Weights of a small transformer language model.
Architecture: RMSNorm before each block, rotary positions.
Training: a variant of Muon for these matrices, 465M tokens, 7099 steps.
MLP neurons of a small language model. Each row is named by its layer, matrix (gate and up: input weights) and neuron, and shows model dimensions 373-468. Each number is 128 + 32 x the weight over its row's rms, rounded and kept within 0 to 255. Numbers have three digits each. A neuron's up and down rows have the sign that makes its largest values positive.
A block is one neuron, or neurons of one layer that tend to fire together. After each block is what it responds to, as a language model described it from the Wikipedia text at the highest values.

L3.gate97:124150200125170153112154112097160124102076143141121113140150118150122133129104144109179190119134179179169150053126124082133181118127151129171138136141116106093137171077119126141108089126107099136150162132189108069082095137095184205144094123152140129095103128162098139116124138163061158085
L3.up97:125101148159115097079149059183097146122091142141173081108185190077112167170101115135151161118075172163123100131118097065070086196135150129085072071154152155130139148139107162158101167087123128153087163113100104086125095134125144120108132137107125160139163129105129135107149131157142158089
L3.gate205:131170072166144125114152126144160100113126147113134118143152100115138151139168125104145113158152149130097170096098221164106110122146151126147143163137136166186058093140044063063111137084102107158058128160178125147192148134158101184174135107141179119094152051035084135154115057167105158196
L3.up205:103132133125113151175072160163122141153140210120086115116060138148202142129125107101122137163123125112106094119116117173155089125142080104068123180047097131148115124117143097138142135089152105122098151091164109151128183150170081106159204093203151071168160110059143130151067139167147160180
L3.gate365:113166175084152171069135115134134100107147133146133122158185128101163157157142073121090113184083161098112145063047124134131148136128119109087075107152122073176109063122130100127083101102136066165137140062095185116170101158105138138152114155134137102144143099115146141080125119167136132101
L3.up365:088142134096152112103097115107125097104140126114090130170101113093088136190120114086178119068119173147122139146128139167154111145170148104104121126125148139172114184093136134115162105109099136143135090145094215124119113168120121146155105147125131131123168140113176142103083100117075116160
L3.gate403:072038101197112109108170053132100135124122150089136143107139087186162129057074181139108123180103180139148126123177111146080147079129124136134116132143151152050183083131081119101154137096110094175160123119144076159109144171119125128094076089199110100132086084180181135104134085079124114062
L3.up403:142083151073064152113118130031147122112141153140164158111141036106129098160113129107133075110128168109077115091110125163159143076116117115122136150137156157117108111103107113142108120186152148097137162137161099167111148185080160137135143158092180098123132105105157070129179087129076118058
L3.gate874:134072140146135124117103126203100158121113122122113166161115124089151139145194101167142134106115147125064144090097085172123117123137131108141135144131186105146139150095106099160158063174115153143205153103088114152061096102093142096082103157114128124128168110111171137111186251156104069130
L3.up874:123099127127117122152191166130097129151137099139188092123143141083146090097140157134131150060139107054120180126095089125154121125120118119126181160176119091137123105103149131133146066160193088108128140086109100079129088163178206111097100062135115120169115154116135194117139089112110102121
L3.gate950:138116125135111150091117101173096149123135139128166118122120145136233106152129155113113112121125095146102147125118098171118133133106135122116117125154152115179087105113107079092136125123179053109129079106211143145162137145106119096132096152103111113120089140118137133145175054116097142161
L3.up950:135129104167160122077151106180101125129162167127169124121150145096185131154143131124142186060129123107140079084137097168119118186173105097096127133144086058135119050105154061117110123117122088081125132076139124159146166142079116116106165105174092126069110130125108138142099136150108040107
L3.gate998:090092144110107125106087111193145091097194139131115128134116128135087143122110119102111120123131090094146099144119135129114112134078062105095106119181109114109087130145076145131122133135147121144102076139133162139083130094119159104147091118085083084128164131155180149114098188095158120128
L3.up998:145103207104136124129066145127086106116101085148140105111103129076114178152159130133114137174114104101136125132159150109147169161083046077114138165100162019128179105114152160131132168070166075120132144171205131149104066133093084131106123129116072108147123118111072214105140135124184076096
L3.gate1003:168119143187137156144122091113145109089127132104129135144113100119081077114135129183123109143121110130146059107132201112156106138062148082080089163068161117138119141123142142126110151110148108137128147107150096130105096117173106147137140069108142147055148113113142194104158093116110136188
L3.up1003:137147081141149105097128151139181150160170142095092109100110132114128090145030091214130169071117136110169113121122118074131133149164149095112110153127168138072087077145175085105132130109134099160140147131138196157110120113079112075170112098154081168094096072154142168074131104145129125135
Description: The second word piece of a word split right after an initial c or ca, as in c-hes-s, C-an-ada, ca-es-ares, c-yn-ical; more weakly, other mid-word pieces and table pipes.

L4.gate454:104151161102145148134107135160135095133129132092171152155169133110154084112093124116085105102118130119135135152089112056064142143091150096066131138114103130135056141125177045141151065135160100090128146152099109115162079134206135124125110150121144137172083100114164156097144143163140117128
L4.up454:117127091057160135178163138162126119139116111127129116136156153050174129139126100115140106120121133079098080149102191132133045143179146111126075104142095122160141108083095103105150088107108067099126135087140096027149135100127150138108087148067120143199162137076124168034184115198108132161
L4.gate646:075189144148127089193152081151164103165130088089107107146139119111131097129184181129124171103110132178072141120136146121131104119164144139135132103137118136145156196101150131111111117139208147163139140165133140180142172144098152076181173100085068105108112098122099190081136105138123106099
L4.up646:114094134141099135112067138153111149042153136083139140140093161119167114087142194150099141139088171083135147139149059135156136131075176074116108127129187123150089080194047109143155164147132123099202133126119116112117116065161110156151062141079128071155119096049110120108148098130120059127
L4.gate1100:114157111137131095115100115163144139173074095130154143116158093106098130069185109117107140119084115150161106161153112136101162130139153171133115108117172111143089141149160093083122111097159107115178162045152126148152090148082118095144113116087093090166175150139136127094120158135157127127
L4.up1100:137097159097155093086085117171143161182144152161160150155138126150169120100061119152108139141073111109171129136095068168035115136102125070179127087152125073117103118078133172141124095134125132149083120060133131147088104145116156067160149121111185094064138094056098156109135166158115117103
L4.gate1151:113129120127175130140107097114123099143118114104123116098101060088103145115131118105158090088198078184171124124156099114122167110129190114168165093089142084121174138128133094139120144114160153145149148111127094071161040152143087131106084139139190092192122118054127145190155119131056087108
L4.up1151:142095184158145097123064106140162073128129178126185077138180140091092111120144119192116126114135136147036167051122192128142104147169113136096158119169205171139059159145116179146135156133129071042110100174116127157111128122064118123120110134192181105098162142113121105100163158180107116126
Description: The second fragment of a word that tokenization split after a lone starting c, C or p, such as c-orm-orants, p-ret-ty, C-ru-ft, p-ri-ze.

L5.gate17:134123134170117192133161142188154120148108139137097103105134114131090168174120142159158095094071115138159129120088107133116125187140073118133104141110101137099115144113179108073122195075118095147204068095183132184106156149102096126141127135130129078149072156090115115067192105176107113147
L5.up17:122127135114200151116123121169143172140093156131119159106162126089171113118171093117149088127079105100123119093155112102121074130153094080139189140096155149149108159127167130118134094099154115148133085136127150163068162091135127126102072171111103181081096159124128083133118142126140177147
L5.gate1310:104065110121108165131093077108139177109197112143110114185151114091148185109208155110098116162141117128127067135083133116099099125123109134150108117149146079124119128183127103082080115169141038088120097103147124139130149119198090109142122198097181120145164119122125119137108126093141145100
L5.up1310:105136094127145130113156095161138162078112126129043093122137091071242172084133156103103109158146156116142075155088128091070113130157149172111105081147139167134066107169073100157117070112086074134130095080079117083170119160183089069105143175111141152060195134151103070078084163122162164089
Description: Inner word-piece tokens right after a prefix or first syllable, such as un-, con-, re-, mostly within multi-token words, e.g. uncon|v|incing, un|mar|ried, Con|sc|iousness; also table pipe separators.

L5.gate719:156138118113128187105133137097118145106132159125091166115178123135115113095179151208102161112138153145144126135123195185164137121109102152145184151081106128144127105076068115054112111170122139130146187188129118107105083107057145148135087091112131144119151118082091096165136176132106161163
L5.up719:122106174193093158149114054128142175168133154148112118152129160128207139145152139116180229107118148128181071154107111163110116113147126144074121152111080102084141150108134104020106082115157164160103110115159150114134159141105102087133168123084129106127097172030121085121094139149115153131
L5.gate1335:129143174093154142139108115187177124139122136119100136118139144124139131147192146110176121160173125109125163170074105120096172123111121158119140140137115157164097129030112154082089184074146093136149132081111173123135155174087139096184157097104145149137128131095141056109107136077101099122
L5.up1335:065202140127157149141159038106116129149089053108129184083148085144145132099122136122098118160112097135154096163157164123150136118085153161151168136123124150116154141177106162086130098141051156181113104200176074112140122212104137140090093132168115098147157173094107095099142160110169179131
Description: Main verbs right after a named subject, chiefly reporting verbs in reviews (said, wrote, stated), plus fixed phrases like in front/terms/favor of.

L3.gate239:151162122052056164156124157170164131135147154170156090128123128163066088075088108163160155161093152169140118090177122118113170165118096045087168097128158204084115111109141150131113131102153154114083093169137133166188172174171174183129134146134125115055120128150112161079090129159146070110
L3.up239:166136120105109139146150131101131145199116103171175129085076138079115152081126123112157141125085179104184107133187104142166117123051147109095140155104162125137176143186154187127043105134107149169125109136122099119128233141130138121133152166148143132107117027161087146163124145175163137107
L3.gate318:118131047123107100154108133145130090101113152124154136143134118115145123047195132118124153087084189177153084115147141164188145146110209115116105158110071127041080113185099150157087113133066141080119139152102133138116137132081159100120151049138086138110162084181121180148107200161093142114
L3.up318:134115084099146137150106132136170157101110113153102093152149153144109163108172133121141143125110182107180149122163155139236137175076177118118170117149090127155104090112102097128168083134107133108185115107109148114133057116118125130113140095124102134137160093198151079180182179165166127192
L3.gate367:190119133151060158126090114121198086113093112129178146165135114186183158107147155134126144188159101159193165095174174095098136184174121118150160062128195160134135112134224100097136050118094078139102160124093099140094130119092137145121177123100139213186155162113111147125075166183148082154
L3.up367:098156113157104150162186090126158099140173080144172154147157096152180142077124116138116093121138115152193109141135126168166095101135170145130056125153157158095135102100116143073164107121107131167113112117108135188101095154125123158066106178102066154120134100117164176123108119156165094096
L3.gate461:111082118147105134104126125175111098120131140116146132151105136128084141078122110127148122123108127126166142157112145142172143127100091088169150109091167154092084148140116138160110100104124153085095159124096132059107132126128142116129188154155145093098148121118108120080119172159138180125
L3.up461:083155129092143146109092122130113147072156098139211120102157128191148151105116134149204079145099144136168177155157131121124113150152088100175108179079077088106096142119121145086079060105160150113127112150111180181141162172111124093086121171171145164172092089171159086216150148145173137131
L3.gate562:054122108111149195111176069143173141090139122157148100107182120139157154120199091116130168114069055137132098117104139147113079103162120133115174089103123131129135164065122098120123114159104119130093084147140202052111113059111148185132112124137104132136140145085121149115104116089144172108
L3.up562:096112152171127101111177050127144094112140130153180109117120089076152132093186110084136184133076128088132132163142126113194140154156143138162129113152144133130096129099129123138172124144140123152113144073116146125151140137115099055157123093214139140154113131108074183040217137129173108121
L3.gate893:132200095097189173118125081100130088144160171132141184143113146152141106140145088141134177096094174169131166119109151112159148130124144134119148136140116138104121127140156158119174176166151132110054134126149119138194110128118142146132075159144123060131140164144126128132120126102181111120
L3.up893:157146111107083140119126113130130141091095173149150101138092086114040123095166131116082149098094171152204124153178109116182160150124147132117145078085135136116104109088161099188115106111127098139171145108137144115097145101120186129130145128162141137085109128145036160106139144158124189094
L3.gate1250:096158167148145082105159107082127125113056189130136119094132106178112171124121127127134131106113168122115174124176182170141125119093136147115126123090115164170151083165099099060150092131163094117119172046116150101049116120079138157183130146167121140105118105126063131155126089171136183134
L3.up1250:117091113101108159121112149093141072118175145112136108175092164125154133095111153149176181128118166138119170118152117152176089110089135170123130098121104130090085102095169151111148065120141093150118148095135131153126092123082115153163134167192110098117074118080119131127150128155142112143
L3.gate1254:104178140181100196084085151180120140118152152156133162134122152147136125092122133185093153088095113123099186153174159170132100109094127081203166089117108166104123189145126145140164135105134137170128168146168161135134083115081139172092107129166169156141139157050071075082135169122091141163
L3.up1254:112127094160139187163133182167103119099119109092107169132161068217158099080116132130128127105038113211107105131163142115124136070111120132141121095171120122112139095143122156112085174153172113163154134194136147134127096158090141153155130109131162189108157182135140148124195163120098160109
Description: Noun or pronoun right after a preposition that opens a set phrase, such as in terms of, in order to, in front of, at the end of.

L4.gate178:146137101135142125105143097123090108146145123140170075103160121116170129082094108118064165124116090097119071122155115105183154105121145098119114121048128165090142137148121179080132172185166125124121092076159166081153096172106147107108138102129090121065103165132090125078169164157145175106
L4.up178:217090198103141083118137070069174107120169064089108134077127160119109117104146100122093150111103116133116113217163131085150159120149145082157109095158115156149131135149093067102150128157150136115144150140101204106086081153088112181114147096140122152122080125157144120128144160146112086113
L4.gate528:187103078142074160102104121177149153158103134099148051146156131113135153118102130108166116065103089184142142079080081120106157107144145135095135143100167111096141147123085117117120081109141138112147095096109216184141110121090126121133097084167123120131109160109150124115096136127115114094
L4.up528:111110153104147173174136093098152117160163107102161138064129157127189211116062119151160123122185167137137127139102097103167145133119150112145157155137198067101149114134119096095160152097088080109151094117107144074165133123111115096096123156137079148133137161158115054115090120136160102158
L4.gate593:142127155151096142093126070141121074126113119153174114171137049154138112112110139153084157145150140158146142114160164112218140045145148142186142118130079131118166140091165118106120128139110075144172160136031145122161109117071123133146116108121042136138143110122163106123107174175147200166
L4.up593:153159124134113123179199129121119133149140152127122148125154114170157132151108109191107132091111129129150150157111149159157133145129124125075145048118090134119105093180179119162151108168136087139111110126077111132149105148119114172066091145078046126148111091090119142122157178084156085136
L4.gate1302:152119181096107129105107125113095149162114084137105104158077130157162108153134138101197117109065125139181117135101150141122131152114182103099128101149146121178175114093124125146112151094112159132083134116110130132143115141167093163161132173097121153149114114115158104099141141113173144086
L4.up1302:117115181129105114160158150135133089158069100066164080135127139159194146154146153113110194121141133131106102163155082141188162071146107162122084128151129142166125188120127139139178118115151096132100158148078178166126135131149130126125090131150149187177174085148128162073123116091163084079
Description: Fires on the word that begins a purpose or adjunct phrase, above all order in "in order to", plus with after commas, due, relation, and table pipes.